python train.py --num_hidden_layers=15 --hidden_size=384 --num_attention_heads=6 --num_key_value_heads=2 --head_dim=64 --intermediate_size=1536 --vocab_size=4096 --hidden_act="tanh_gelu" --norm="layernorm" --norm_place="pre" --norm_eps=1e-06 --positions="learned" --qk_norm=false --attn_scale=0.125 --bias="qkv" --tie_word_embeddings=true --parallel_block=false --init="normal" --init_std_qkv=0.0268 --init_std_o=0.00489 --init_std_up=0.0268 --init_std_down=0.00489 --optimizer="laprop" --learning_rate=0.000586 --beta1=0.95 --beta2=0.98 --weight_decay=0.26 --lr_head=0.00464 --max_grad_norm=1.0 --warmup_steps=591 --schedule="wsd" --decay_fraction=0.833 --decay_shape="linear" --final_lr_fraction=0.02 --batch_tokens=[32768, 65536, 131072] --max_seq_len=512 --doc_mask=true --z_loss=0.0001 --train_tokens=363400000 --max_steps=4784 --dataset="wikipedia_en"
MLP neurons of a small language model. Each row is named by its layer, matrix (up: input weights) and neuron, and shows model dimensions 32-287. Each number is 500 + 25 x the weight over its row's rms, rounded and kept within 0 to 999. Numbers have three digits each.
After each neuron's rows, "fires after" lists the tokens most often just before its 100 highest values on Wikipedia text that the model never trained on. A number after a token or word is its count.

L7.up452:524488490494520461482496518504486523487525545510493477494495513509505492509500466463546485519529511532514461482571479473481508493476512439494493546479525483492502500506465489516528530517485497518513492493498533463485486459499529513525481512496489512483521506457508506507466495495537478493525478529451502491548504566484512486485477441518502476502492547528516571491540519538552543494451433512522476498494516506487491470541519497564498518512489522481490519523496492515501552500514507526527461475542489490511532504480503473518506497507534504473506488508497473540508507482514462461536521483476489486505504489496512476450484499530460474515490533535455509486505481492510474512481532467514506476551492534472462535491500536483490495538500465472459454449476485465496541522511474
fires after: " | " 19, "1" 11, "2" 7, "4" 6, "; " 6, "3" 5

L4.up820:457495482509493473508493547480536480450517531544470506474491512508484502496471504491534523488514492495514516521509510536516544481475490502466463472520492511460463526458460482433480515458508481520483513522488524539473491506516438505512484494512496495493490485477529504472490490494493479499475526528449474527526504514518522489514525514483516508510514484494501504479528483506536516495459504503563535501500507508487511498481504508495498501517498489536507496453517485526483521494506514477494508477512526487487467511514501457484438540537505525522517490547494530481515520492504488509499453507490523483490517520488508522472481508535511512484473498502503527518492511490537506493525534435486526545490474451471479533542507483458487489487490500506561475478522527498505525493584453
fires after: " U." 22, " in the" 18, " of the" 8, "," 6

L3.up1145:523479501450536501467459545515507530528494512502506492454494497542484524503467439498523488581492470508542479489569543508466505472523485472472516509480523485465488520490483504491462501482479491545474505453498493501472489489517490503499501526491458535487504480501489513473489476530541526461505460470489516508515501520531510489472442527488509500453476529555479493484536505486488501456452478518485513497472488512481467471516524478513483532459537495489482504498520500503463527524473515537514479511568447538482501476505526514486507520463518478483529498505480470567516477489485506489493501540500488440465521538478466502515536526491510528540469522535504525504529493507525501546506535491516537527487492507514511468477480514476493521497497523467495490546504486461510538529501513
fires after: "| " 34, "2" 14, "1" 8, " | " 6, "–" 4

L7.up700:506474544483528483458517474518504477492506512509489523501491538487473498552491540491536490515509462554501475482495518524467522529478485533495525502458448537481516521482493490469500545570496484490496504498463529481444518522521489506533513491547468487488458509477525494464484488465462511488505529530465518491508473491445474474478509454497513547475487469517503512469459480508496515479497512503504521537535512515506465517497503516481470533460532492531522481496502472545459495493493495487499453479478505500494490501474502464463500492521497484552494504495521514527481521470481497490486468470463506549520508503513526525490513519465523505491486480500505495495487462468522496532512511530501511519512513473517531479487485476472511494517486505496442521508515457518511554496526432
fires after: " to" 55, " can" 8, "ed to" 4

L3.up176:530483498501509524496508513494512520482521523492564482484529517526484508494483497515522513525481459508524510529517510478468526478447505472510480510448526486520500490522493492466514510462503528496491513508483483503502508454520462527499492491520461532477474499485521499526516538471446506500517511486460497536515522569552525468496498494464525545489477502501487475485559512477457489485504494509466517503498484495464495505537518466497537499475487488493473532507477478510489552524544489467485497489526483511515446491468470460493476471505491512489498484539487496589580504520497475505540488524509483440498522477516503514442529508468486519527502503527483488471505509483526529493511493515488473500492512530516481494527558468512510517497496481523505481536464510490492522521576443
fires after: " | " 34, " " 14, "| " 8, "1" 5, "-" 4, "2" 4

L3.up562:529520476453543513477489510537486533483510557515529495516494534521471513466480453486527478541491516520491512508545541489488542457489473456453511492514511515510483499488534568526493531502516487572439499483488447529485487474481492465501467489485461524501502507458473518495500481498495456467502489485454541484502522545528509447533493489490496488519501479535537462533520507498533492493474462523508520497505481459469476506520525503465505507498523517472477504525513499528500537505522512496487512511537480509501511486499529450490523425468486507497483467504482467537501463504489476461535514529487493526451494516487525516472540493514516527537499504519491507521489500468505504482538499460489466530526531490493490491497510513489471482532495448490480511508507504488489486508511473
fires after: "| " 31, "1" 19, "2" 18, "–" 5, "6" 4

L7.up209:506450489514531495477507513488526516476488479519499441487479543533516530512465488550512497523501482521523483474529493508527553492494473496491513493507499525435542485475457528472493536465486477518424507529461493522472495509498499465472487523495430528491442488486480478484489467505502446475497516551468469485523480495518513493501524434468485476565462491499485513499514435516490514479474503499528500485519449525517531522495510507529510513525523496553501479479520502510487521499493478489483522501493507474518515511504502538471489520490487497505514482490480496480467500491507511523508530475478517522473558475507523437507475487515513534519491511522484535542492476482523503478510517479523534472482509438494500519577488484474535501475480476500491517480487458494556497516534526
fires after: "," 38, "iss" 6, "ipp" 5, ", O" 4

L3.up1525:487493507468515500473493489538500489517503522527500508505486501504505526516515500519483508542505489507485484511524545532486517502505475457481515552487523543508496511541486539500513537486511534505470508517500471542476501471474518534506524500488510477476524501496494521533524451524471513466505485455498482517526521516458505504535447507488513544487523450535564485546482507501507497444536534509522506477488477491498484528464525510554484475466508492462518531519550496547518436527523488450509492465448519510455505487519468483468509487495494510446504487473512457464500474541505428480516506515489465469536534517494484461466531491502492500513513466508496526514468506497517483491474520470488478508487500532481491480491476470484523477500485494519502516506486509495512533516462503
fires after: "\n" 20, "|" 12, "| " 12, "\n\n" 10, "The" 7, "-" 7

L7.up642:460459568494499495523511495501532454509527515474504463471484506473495480517473526521520489491503503467529481460466478518506482512480484499490567528452487508479470521488517463508477541486500474496486481517525486513520502510527520500513504497513479541489500522488517496491554509452557543490517506525497485479524511490504533479509499548505491535504475441494493533511500522473522510533519500477521515496501547579505504489507498522462496505501503503463482465493483496487463518484509511434489518520471508479507513524514495490515502490469479542502468486502479446504512500568549529497520490518480496516471524472553493482477509503494516524497480497516514519472475510500506510493502554509525482525477504483499494463498511524489525465465533472512447480474503494535473493506541487
fires after: " Bro" 11, "0" 10, " his" 9, " her" 9, " at the" 8, " their" 8

L8.up397:501489487485468445500504485527472489491545491533520516524499549520490549487463502506521484537464508516572495525524534532468504492467494491462487480464482518523463509488458515479487529453523525470462521514517487491494492551513549522490469476520512503470510520448510511517512482495520475468502528502491485503544523489510534499488518467497469519500508496478482522497479472503537544498537508532513545460456505504462489491480498491473481474528494529485492473490489513485501511521517526500522472491495497509473525541527514460426494499501525498522523484465504531511482492505498487503467523485514489455518484478528472480499481500477486525479503485527520525448493555487573477522527561484486509506491486480502493476483443519480490545510482511490494484504499485491501502526547474
fires after: " T" 18, " h" 18, " t" 15, " H" 7, " w" 5

L8.up791:490501496514516507515463495485476449481512525566519535504512500510481505494509499492504529502542427469540505510515510526464471494501505506467483477495470523442524545498492537505475512466481520487473483541482528476476510506485503530502494480489504520478561530481507511507517509458480513464508515455482474492483507512491471468510512501479510497551477522491494491490489564525475504506490470497524561459516458486529532525496509491535486498503489457465478477492476493508502502528520543500502484459522500559502520509481498510482515508549509513513506518462537508500493482485521492471485508510525470454520471460525502454495471505501445529510490493529504497447471475483497496537491555508419531512523523502495509482492498492503511514512491517476516483448528482521476474517530471
fires after: " st" 20, " w" 15, " t" 13, "st" 4, "sh" 4

L8.up1227:474522508499478480514517473480501494502563517516476519533507496506519496490539498505471532550546485520551460484515483499551475461483465420469512519505541503473513527468475498468523512493460516490463503515462476501483472509513509514499460523529506512482436482476511525486490518453491510495454518523497495485490541490532507495529469506480502524509528505503460458463502463501514494492498468498546547483455501536525538511517506501535505510550509472450496482469479493527515522496498473497494484493512518472506493527481497515490481490470518510484465511534567506505461481504501529507503516478411509523476495462487450483550516485510486508528498510523520481459532536518522487511511551488494553504483533473465467479501474492476491523523536515530520501471477532482557512539523503
fires after: "," 62, " | ." 12

L3.up201:553544478474532481498525499519523464511528521534498479470501549527485534494453465529485482534525458524486459523556537535471506498502500463482465520531511551471475521475422492493475488500522512545500464518501444533440490450469513458487526543476460517495477461491524507531554488508512495484502506469478488512523496519515520481505446490488511499493541475513503435504480509511524499512505546497519499447505482521506514508486508524534518515466532488480506474483546522518499468525487510524487517517517480473489522494516527511476487529497500491502483499482514495511491489494505451520482527528457481512507523543507459525502494500493507500513505501502541501525497480476505521524521530477467523510479471523495494451516494505459448500512465500434498456506529475482554519497459496
fires after: "===" 24, " ===" 15, ":" 6, " ==" 5, "==" 4, " |" 4

L4.up1273:510468541457453497479515471510521503510493491509529497520485494497481514501495475465495478508454470519485491480548528503539438519508495522491481513499526539535483498526515539487501498490492515551488496494523489496474494478515494542503497495469492481486500460512546518494459472472548525502439455519489525502494477495595535526503473452470460488552492489538530511482513494492553530463498528511447480500543458495491493521506523527487507495454476494465478501511513532491525478523477496535486486479520477532497474472500429493522513503494515522480504518457495513510477478527491476528507524484513479523516509497480484499469520525490484463514513505524511513517514520473510485520497538483489539533487475518525494523547512456482509504480468518450537509486502502489509533549479542
fires after: "." 41, " |  |" 10, ":" 9, "\n" 8, " |" 7, ";" 5

L4.up195:518481492474517525493496472493548492502518524514512510522508451532500561482492484520491526492486488506499461498532517509482528513475496469492480482512531527544470506498506541495505526524517530529475468511522457508474524424493508531512529494507490498468547505453487524524502475471491512492481475492525506484524514568507530506493477516534551570506508479553513442494500496499500492448496507509511513519517492504500478485474543508510499502480530500476492505546489496551518459525528468469469481474495478493444507513500491496497513479461483442464517493456525452486507455515486470496509532505526461514506574510518506497485512444528552512459482517499512511503466484486502515504520545478484509509483500498502501507511472515482482488474526449518489523530510493518525542502470519
fires after: "| " 52, "\n" 35, "|" 4

L8.up310:526480455468482501454523523508484523469520542520515508472515542466493549535480474462531486531492489518490480510541490484507496512489497489473508541508479499470522484505485456503496501508428540524489473492484498476471475493470527533491507493511438489497503495465570479480509507479476508515479509501498536538528485507527516543474463455489461480486459547502528505499507513520528508473495521519528487502533489491496495496505505528554509466484461482479462495535466511511495522548526545471506495466503512524536532524554502494507522505468480520510466506529527486497495527506488459496495500453491490453556501525469468497488505516519505476499514499479520538493513474508532549493502509496492452519500516476512505506497514476488493494534475470484493461489496560508471472508495479
fires after: " | " 31, " |  | " 14, "; " 13, " " 12, ") | " 10, ": " 10

L7.up1482:520471508512511489503514511506531482497542503516545478487492500512499518471487477455564480520532465538486508523546493497527531480456464493484510519518444514445524491493485515472484545515496511533513505498473483511475531477532476490502526517480447479494443478493520522471471506488474468476448520502453513544531575520522530509495471500490479502515490500457511502469469507507531504478507524535475514480499482515502534498515508518476553527496521539515442477480528503490464511526485491477475482456515516523551504466517477487502500476527494474484499491561472547525471487478544482485491488509506491514528510496489523458508500527508502511512535503500512512506490475502491446490541520487492478501519485479483485492522488471512494537503496506453515510506586483496528511499520483
fires after: "," 21, "1" 9, "7" 8, "8" 8, "2" 8, "6" 5

L3.up466:520516484456528483496537497542506505495520522533500525529489530510437474479449476507507492515473470530499480475506525539511485511487491500497504507494499550504506516509476536500477496476492508562519485487531439515487502511471467505480506523474455486503473469490545510511524483498553548475489455456435556500486480489481534465550465459497511496487486474520497466491508484464504510498504510517513512454522443534475502539497506507522492521461502546515513485525494485499514494555504474521515481525515489468523476501502480501487489478520497515472494535465559508524476501495521482495505521506496507501513496532494470492481506489505490540485483494511507528513495526476520518510517529491483523551499516499528467477527492524479471492498471467481496480528536487479534547515504515
fires after: "." 40, "\n\n" 8, ":" 4

L4.up1285:522508465493497481480479452519478494491466511486472492492465493495497492495499521492489491546533490543473477503514534535492517551511496494497505496507524568499530518498458566483501498493554481489493503516476514555489505525475465495490478503535490497491505476482540473514509469526508456493499495465466524501486535465475514519464521489479523491489480450486484462522539484522483519509516526528477521523505441541532509514453495566527532552459529493591498482504514543547510446500494469502499514470525467450476502488519507459514517507524491459470505495464484523511513514509539494572540479502431480501495475515540546520514467485536518525456455498479510536524512506494492507521517502464482533500488497452468479504498486482487534469510491520504444484486496492511519514475493482
fires after: " in" 36, " on" 13, "In" 4, "," 4, " from" 4

L7.up207:499452475501492475514546448546463545517455514492498517490526542510521504483543489462498466479482493526499516530513525505489516506472457490468484502475506515541518511490466501545503482483474548509485526472497481536516438508496495493509506477461504495479523486454483536492477460518494473474453452473441505494528521492504522486505494515461491533519474518484558517496500530506471492509507524517457495488519499507478485517491534491500506503546434484495470523492517484474516502520494482477499509486494528493525535497499503495508521486492472528509535460554514501522496452457525468478533510535462509443499514505507513525484487471495511478487525530515459527511519533502539514507524518458546489513496451510499485501465483488493508483461480446472488512501534496502463510537493504
fires after: "2" 42, "1" 15, " | " 9, "3" 7, "9" 6

L3.up150:551510449491503491515520494489482518504495532472507480489529506531491539476481460475497486532566530487521531489511504489487516475477499495473505492508478500506489498478460534515502495523500526577472477500512501500507457479520509534495505497481484494501502526499540503533478496531495471484505472486468500461503527531530527503559495478499500469502501496516550525477493526476543485504458484543493519509468496518496454475549501503515487468487498503495487512562511493501508561475513575489527494478501465532466551507516493437519524471505506510546465469517453512498511493501502498485540500514504490500485477539510509514515527514503492493490485495519469503476470497480549519520508518469495467482477483501522487501493516488491481507541494433503501463483490523485497541486490494
fires after: " | " 17, "1" 15, "2" 8, "; " 6, "5" 5, "4" 5

L4.up151:482497521495489504483481439564523508486537523495477525474461504537430506491541490495459489488534449474522507468481509516500529502478469472499497490503498543496507498470499564519516513495513495516487516497519437506489462516471470462510466508511494513486514476517447533475516522479487523475492509457497511503486522512488469546489483505459508460496529499489543451537501504480481472507541495531467538522457450488478501506525532502520482546490544506516467476492517523568558505460476488505504442502506471501496508538544495452495467489500514495500491498495469502476497466495503451526538495506487464524505496508496456497481511482520513500509478525491450485476501510482535525544542492486498500473542517499491492509461524490488470500560502465515464516454490531534533511498501474
fires after: " March " 15, " October " 10, " January " 9, " July " 8, " May " 7, " November " 7

L3.up907:542507471465501470516549488524537501493508517543566504496481483552499503498473458471526495518492475543455499493516538505477452521477528495483550562507500494485480504512501529474485484491513498492515501517492462500523495495501508508479525499478471494499502480505559511517474525521543504488473481457463520511538496490494528429497498488501512557522462451513536508518503491477501479481508511513538499483520490480488532486507519528507516535487540480527507466490512518535446459524523471461494493497513483498541495493494435519457469520449496499522465521522519485499483449483503503537516524501493500559481494512514501478490495530484508492493517511494507541513498484477511474561535507500458527515473499523508490474513549530509500526498507477454533499511527490490518520551491495
fires after: " =" 31, ":" 11, ") =" 8, ")" 5

L4.up1136:502464481452515490478500467524535503482513505513491477514463471485495555488505527563496551532467494528479508502530521506481509488508478438487523520473567534522460505500502562514505521496517523537491511485517494540503519489505511517508510514490480505482514476486481507485514473481530490492524453440495523484530503531495548499481471471491514524481525492530539489523484478505512499461504499503501538474517506494514509497455520502543478480454496441475486531507495484517516453520512469515454523505477503457485505482494517497499491485507492519450528487487525447488484484520501465471524506520496454497498551497533470479479497502513531486527517488512508517500522480500517536490498548464479495514462508490483470509509479496494484458471526473517531485506518495463510516500495520
fires after: "\n" 30, "| " 13, "\n\n" 9, "|" 7, "- S" 4

L8.up1024:494513494474485482490521541500472488502510491487506480522520515448501571500520490489532487509481486506502491482486499490554491477523491551504508503501464511522515498527477472478465482495440499534523503502457515503519512503500495475502454497478486503516469487484512476482522484512479465471485493506505469535497534503526475480502472502486491485520467519501536504491505480496505510478515434529468508475501477434503502491533482501495497518498484484509466487514512522510530502509527484497539509490544555533450498470468519479488506490480541533520483496500509503491531476510554507480499514444492529469551532503521547537529536523553501476518484520519539508513466545499554507495485521498486502524524472498512488512499483439480514506510504510473502495530513538474473517502544502
fires after: " " 21, " | " 10, ": " 9, " of " 8, " for " 4, ", " 4

L3.up1189:557510501468543502469490531479478482516554552512517482481510501518485513513476451487527489534499493511551489530521467542483525481460478467453518515523492525459489536480453534510457496513520517530473489461503480540489463441511476485492536545456472532489537489493497540479521479498534547483488480466478514507512537535509486471480468522443511518479525495557498466494493511523487494505469488495506476463491481506523478501530524485475527513464513467493463510530543512517479517470498518498502459492497457539485512560494492441492486469500467533524463517505514458500524537516537427479484478494501485506487496509525528561502489504510489483528468494531512486528476475488548480530543522506500494465515524471503500474510517511489481509562515455444486452549513506491509519490519481
fires after: "2" 59, "1" 15, "|" 4

L4.up1175:534499491496469495504492519485454516484522531515493478500524529454534558503523488484509470482465522528514513533501458484465517480513511492477463494515522516490553519505476484508492516484483513524520488450500481494465512490486494499464498473517455487508477485528515508531464504479517500504484457463477498456508546521506549460478488493471494457558477488517533510468518520513531490517499504511484507497497487514543505521536536462517512514521504512484466501544499495507450526511521521512488522462513519490526536487493499511512483508486516503508513530529522523537522470467498460536501490474483478463510522491504503507457497479503511523513470494497485531516490475496573452512509531477544489461525501446494485523472512483482537493521540481472501529499522504465499513496512488
fires after: " | " 26, "1" 10, "9" 8, ") | " 5, "7" 5

L3.up1514:519509508459493481495536487508477484480474507519522518514502497517481517488492468492478466514508484532471506531510523492509525530452486496474471480459522496537492506494505543494515523484484513532514493484503495529481486438488491477505534499466487505480520461496492542511488480454523495488449480476502542467518504504540521508504477519499497507488497486527553461531490467480470498457499538503481547464512479444517484568505538512510483512461512504492493476503552505518534485516496481483512458479508506499541515489474449476478488493490480551507494492517532491503482442514496484520537492491516502516537459482490478550487503533508510480437501507500485484516514524497542495489532475490482523542476485482518465494567472467504513469506500491500484531502504522450553537528529523
fires after: "." 75, "ia." 4

L3.up1067:499478495467512492504542490541529474507518501557529515478513519489516506491520474503495501482486471555475471476513551543484494487507501486488504496520529525499510514478504531506473538490487529556462489476484466551514492519468513479526521517468468487491496490471503518503521511465511508504448488493518539497489512537467530493559478512502490518494505471513516459552488482468502483432510524539488501489516468522491490573422528534507469526445532515500510513471485511511513490508507465549503461479475520474471509498504460458481517486512473523498491499480514467506505475546524462516541503499474474489521489518508507498481501498510500547515483524509464498532490562476439510521492495490499504490476491502448478511536486515477507479496488489492523488527547459470550562538576520
fires after: "." 34, "\n\n" 22, "\n" 10, "In" 5, "S" 4

L7.up883:524478508495498504513515524522516478457469512488503540473493483484496507474514507508466489519454512451526502510505502513488464461547477476478453481462538543469518501509479545484496478464523510517508471502461473451536515492502524487500506515476503487479542481462482530567516511508531493480471499469485485490494521507507476489563473465470451543498517508500540486483479516522496513537477495509543505491468491533563477493502539501503504467517523536488475546495510466491495511458563484480507497460493529506517547542491464522492482470490499507514466476507530473500524526524485502504536519526512481497524466465539502471507516492538477484499469496506512494471496509464524473537508474525483502484458491453489519494480504529481465490492505461456491487408543602505542513535480492
fires after: " St" 28, "st" 8, " Est" 6, " st" 5, " Gr" 4, "- St" 4

L4.up682:517516553492521478503473498502537463468541484511526536480529486538464502436482440503515492490504488485477536506533516502507508499460459495489503538509516498488520516476475515472480496479484506471496502531531499496499432490479530534483480491497478499508461486439476486490489486507498541464474482510502457540513504531477510467490503536505497446562545547502531497465535510470564498508499503509508512460479493530508545483506516519565508469524520540494521477506524496464552521474480491534464506494524464510504509477506495511501500520517483493481474504477495533508490427521501477483478530518511521505502461530493471447466495477476509536493515522507512511480493524499504434510498512476481492507528483483486514461467474496478479516499476531472497511495523515497467522520496451
fires after: " (" 17, " S" 14, "\" (" 8, "w" 8, "B" 7, " \"" 6

L4.up501:488463486514509469507531490520448524474469519484491473502510507501498527501501488488466499520520514520491491543483507506507527534494472470476547527506506518518520505500495545504477488479515501501480519425485511468467504536531535457481489481497504506481505499478475552473490463500517518506501507530438544528520561511475476513470459494486520493477506508489463513516479498522461484475525472507500524503506481471462489557486516478560426498481484486522456480497498481518480458498529482479543505498536526518515458523488523457469505467517489505505488457507505508514489497477518529531504469446508549525495515505504559522507518498473482499460493519474468492493502532514540516541522538478479503522491481482483524503512459418485528440480522495494516511504488503482479528494474453
fires after: "\n" 37, "\n\n" 31, "\"" 5

L7.up1139:508458500489495459473487548533480468489522525524497445494484519519485497473495459498527488485514499517476486475511525531562496454462490484499494574518485566470434492484499485540521544513547515499462506493557481524483527512519509529526503483469455481499454496507499453523557488491503535487484540478486499514463474485524506523493510493482482499550522540493472504466507515522545522484481450478501521493490472504463503505517525536500513489497528532516506474520501497479526496504478511528473486512505500467527461528538468502514549514510508479465522516487492498520479492553528501470512492481497451481506515536530504464465505485474494490498514515513487484510492512490496488456545522465455504490506511495488499505494509508488503477523500527466477500499456478522484516507483500
fires after: " |" 52, " | P" 6, " | F" 5, "s |" 4, "P" 4

L7.up1403:515447474492536467497528494502542516535502500513514498489467504497465509498415506527522465531537527508537443519508480500509528513504508536495508526472512525495576492449493570487459511468496519506513492527456498570453493501487469550523472520452520472487503489497503500480516443488512473490522499493439478457511501487511498520515458494477554430515531456493523489502476449493571508535487489489523504512502496484479544503445516543496481496491497513524486537506514502519495470506473491479513489510490514523489537515537517465470498489482529463502520506520512500489443501519464520506507490478493495529514508538551490493496446489451514518502479515501514529495513505502502515533500509501499493471521485511508490507494493472502529495526479512471489513469514484509494505484462434
fires after: " in" 34, " In" 9, " to" 7, "In" 5

L4.up806:492466518493506481553482498496527471478495501504486527480532503542479516486524447543502486496524517524522515534514494515526517478455487523505502474498457518483537527451485479460466486455484501480474517499546506521523463499475520551492477448513468478522478471506480483479543478479464507511546502494535484521557533510487482498507508486492487468578530550508514508516455482442505522477515502525499492489502501537481494487469514458545523467495487487518468514497480487480517523494477469552457501478539468521507567516477544462532540519563476481491519468465470540501511443536500508499491499526522498470535498514477425487500508489483484513515488523514547521472527516511488524514478510490499515525502475529498484501502506519485508511536445525512510519523486515495490501514475443
fires after: " \"" 16, "°N " 16, " (" 12, " " 7

L3.up986:528507450483545504451484487552524499496486480496528468508494519520488511462446477507517512506468481513528496497541513501496490479482486506497483508511488492521476507486533498467483500475480472552496519447503513533475489480549472463505489519532467535488482489506491477500436496527483466474484494530504493539497475533543501456513483532493481492464506525509465492505566528476492503443432463518533526503470495483466475480512513486540528543522520484486474519487513493500494544551505516548491517505541440498458494493509487501456504506471499515461532484489488484531540470512488502538529483512502455496460530491444486488482526501494529515520502495506469488520520490449507501478535481486524484536507544507467492470528534492509475523502505470488500519548484539501483515514536511
fires after: " | " 18, "1" 17, "| " 11, "–" 9, " Ed" 7

L7.up1189:533546490484521490485467480490505500499516560554455501453453532523465564476523470483510541482502450519467458492537508514465513447513478499509471495511484497504504511480518508476525471495504520499518511515515470502499451530472502454510523507477498511481507494467493494545487491469506458495474477472494546492526498542500512526505483489476503483488518532495504472541498507483493505461520510530490534510478455530523503516507513497549516473494521491449464444446502503519555473484493500531493488522506472512499511512512527503486495493541534473477525517490523510486544485510514499513530525495470514506499519555475478529490509529474549508508490518521486552506529532485495490533536466477539496503541528481488522491471492501497465500549526499469497480501513540496513501514532472
fires after: ", " 30, " April " 21, " May " 19, " January " 7, " March " 5, " September " 4

L3.up652:497482485481552463502478528558507481502512541532523501461442523466478505486534490530454469517536502528488510470500510501529521498478486519508478517510504569507501512500522487485508522481520471512496478535509525506487492507507503475505512488500502470486491494495503470526543478477487510483496486486500506515487510513494480491471525470502465454518510510489537540499516498511520527488460499499523511474539474499546507503476529539507461517469551558537507549498455478515535483496511492533488493524478525465525524500483471498525491520508504482485540490511521485510480509527483485525545513491475478494526479511493490439463483523451494504483519527534438543498509482516489472526485492474481503503499472501492464515530532492482478508550521483497477486502478525482527537528498511
fires after: " |" 29, " | P" 9, " Go" 8, "s |" 8, " | T" 8, " | O" 6

L7.up388:505472541468548484510564483504498514548481500500525470528474473491505467486487491514504446560529494510510493496527523502473509466544473523491498497444488499487515491469481505485472497549457478540532506452528504506457459514543500497512510516472497471483492526478490481476512458523492491497533430480444519477475508491470562472473503495493530567462482506555519511478498494483487474515468518523471507469509481517517479465512495510509508514484495421452538476506516501498496479508487451495490518489502466491525475524493520490517472477498503488533505510466526492509479483497525465499508494491447494522490506520516567547499511517498495542543501514510543527512508543512529547569493512482510502503467521454496491516524529497473479493516518472538452480495546465520515505511508472
fires after: " to" 28, " who" 9, " can" 8, " they" 7, " may" 7

L7.up959:488531508489485510498490537494509517437482530510530498535502525531482543503517502525499494513480515546499517519479491524501460464490437512456509509499507509509439519490481507488507476472546454476511458510529495554480515467494548536542476464494500523457540512492449507511502508507522490497507521494524490510512545460532481522490452518496514525531509532514488511521498487515509515518492494504487468449476511479530464496489515518468503508492490486470513521519515440472511485553559502481513468492480529520521550466501486506473519530444488534482465490511508501484499489549497518511530495467500460430512476456508483493510523520500547514508513494527508469487525502488547499522509498516510495510488488472510505459540490471470518483475494496494500482521541488532488489525513491
fires after: " w" 31, "w" 17, " W" 16, " so" 10, "ri" 7

L4.up698:485480507471531491497496486486514487483500523509504469507505516535452546495502475513531560556475508492502516473482482547486503449516490498448473510472536494495501533487508515523480509507485502559497483455494502523532498492527499468490515537461486524482508485490493518485500500494480501478520468493530501496495557521547470472447491483493525532459493485564458425474511531484515523507474500488535512453477496511491443524511510466484527472449492485456470519527527527487514502500532491531485537440508463496465473488486467478468484457469483492488523491520489437496496487516507501489490499526491487524433480536512500585504524529494499461528505510507478508519508497474502476530544514496478506515467468512459468516523526534500475472468512467468510515519535519499506535514491477
fires after: "1" 22, "2" 15, "| " 12, "|  |" 7

L7.up1097:491486524510516483504472511493516469508550511506512486484424510475511485478480525563501470469524507512519511514544531520543534489504464479448527474500456515473510538463484517467496528435490491500465484520478497493458495520527498485489481555513492512519506500474527506504501473519473481452472506557500511548520513495507482447526521479497502499507490510497488507458471514503526508454474498493545560505482520498496493482483522521537487493512553505516524485457485460479465508529529478487497488491516523499484510494480486535525524452478510434460524518478503498486539487495485539527506478509450510550521491495499514503503505487503505510511488525551477515502530508519517479512493515518444509487477500473481526520506517473488509500473557483515510467480489494489517535521511500
fires after: "," 38, " University of" 6, " | ." 4, " North" 4

L3.up288:514459444528500481516503539525500490511510530513500455490468521520531510471541481515522477490542489476505471533501517512512470459526488447473486545519488486451455530462484554483488519482495507519500492519496553543470511490547495549502516547468483487506486509498494498535449502507551527481542516504525469462521474459540508520546531460504488470554503521496466505495513499509562466519506498497521524528484498501487451453518498517528446467484512520542520522496501481515482542490534593504521482522519516495516536497526509464492487461462471497514454507509481520514529522506498516500472523479440520504492508508527493481480480530502474512491508510537465493493465491489507509463502493498498490499496504502474525497484503513479505455535477490493481485510473522508484491500527496
fires after: "1" 21, "0" 15, "4" 12, "5" 10, "2" 6

L3.up862:501507487463518503501508540501475501452486506517488489499484502502470495490489517486543497567485475547510480507496495515550517514440501474485504522472500520504528515522481493510502500515474481522501557523479497467454516489472515483509473464489456508464504490503483485507535504450518498503515504505485517488551507543506498499453438538495516511465512498514478484524510427544448491461496497528485515500513506457469518568527502495529461542489488467521447476459533502514502507506513442492502486481516502524497456537520515492491489485519507515548508473516515482525472515466515478488533464515498523490505494500510534500485480486473485516449503517495454504534501530521501528553510542446479531545506506513497435500532472449495485482484505537529508499484527494528467501469541486
fires after: "\n\n" 31, " \"" 16, "\n" 11, "==" 11, "===" 6

L3.up326:535504496517506463518514532537497462489508526500522463480483523521519452491505468510498497515484494491571523531508531500560471477475482493495527546509513499469475540522531475462483548495492543475511489547504518472469499504546496528509485461507460502499475513459519482496503529484504510481492503488496477502475474521516524526527507508499460474523495532527457512489496523506517495443491471522529557493493455481520498496503517512528430507492485526514513462512476495501490503506485533524539474495517510496535487471504479470486481498465517530508441535546473499531455447556481466477512500482492500470511508501529460462498498524482504509506540519516528539468528510443498481506496517491509490530506488499507454513482465474488467495533502506474486480501490557486488501508540515
fires after: " | " 51, "4" 6, "1" 5, "0" 5, " | — | —" 5, " g" 5

L7.up339:498476506485553510456510482494508442501466522514511487482513487503475520456494522532519530515513553467477501536504515508490516476463476439456473508493491488500485506500487499498490520485522546496485513510483488537522521440526525495508469489513495510506411484502518514518480458509523542499493492496504487507515491467515512539526487497479500502543526501534489531521471533485528508471472523546493491485510528512530515504509520488496494442526506474499478533503527475482518514484542518475464516539513501543487564465529498466491532497480519495510525491492492498534452490505543486480482522500466451505515547500506487489457505506475524517488549532517503473493480504467528476466484501477479445482512532464502494460466484515472486490509483459512513516516488467445477499523519481
fires after: "2" 24, "1" 11, "3" 11, "- F" 5, "5" 5, "6" 4

L7.up535:506453513493501519494565453526498489493516479515528525507491502529518499481522476465497489533509494520476524546530481517485517450508498504469484544528504523481457507457514510506494502489535505542521497489508484512512498495538459491502496486457475457484498491486477570504431491538520541493454456473468479515479554494510495501497512524514471524504505467467513494484499504507482486492516479486490511482495465505492534499498517527445531507529482505499499484497542473499483484476520504476466523487513482501510520495571494516507491515497497522471468488518509528491511498539505479520489475511481531487483516551504570484462485494498482486520510512526464531476491480434491489495529460445556499484494479525506484483468540491492482484488471510467464476464543466505509495519503545
fires after: "5" 15, "6" 11, "4" 11, "7" 9, "8" 6, "9" 6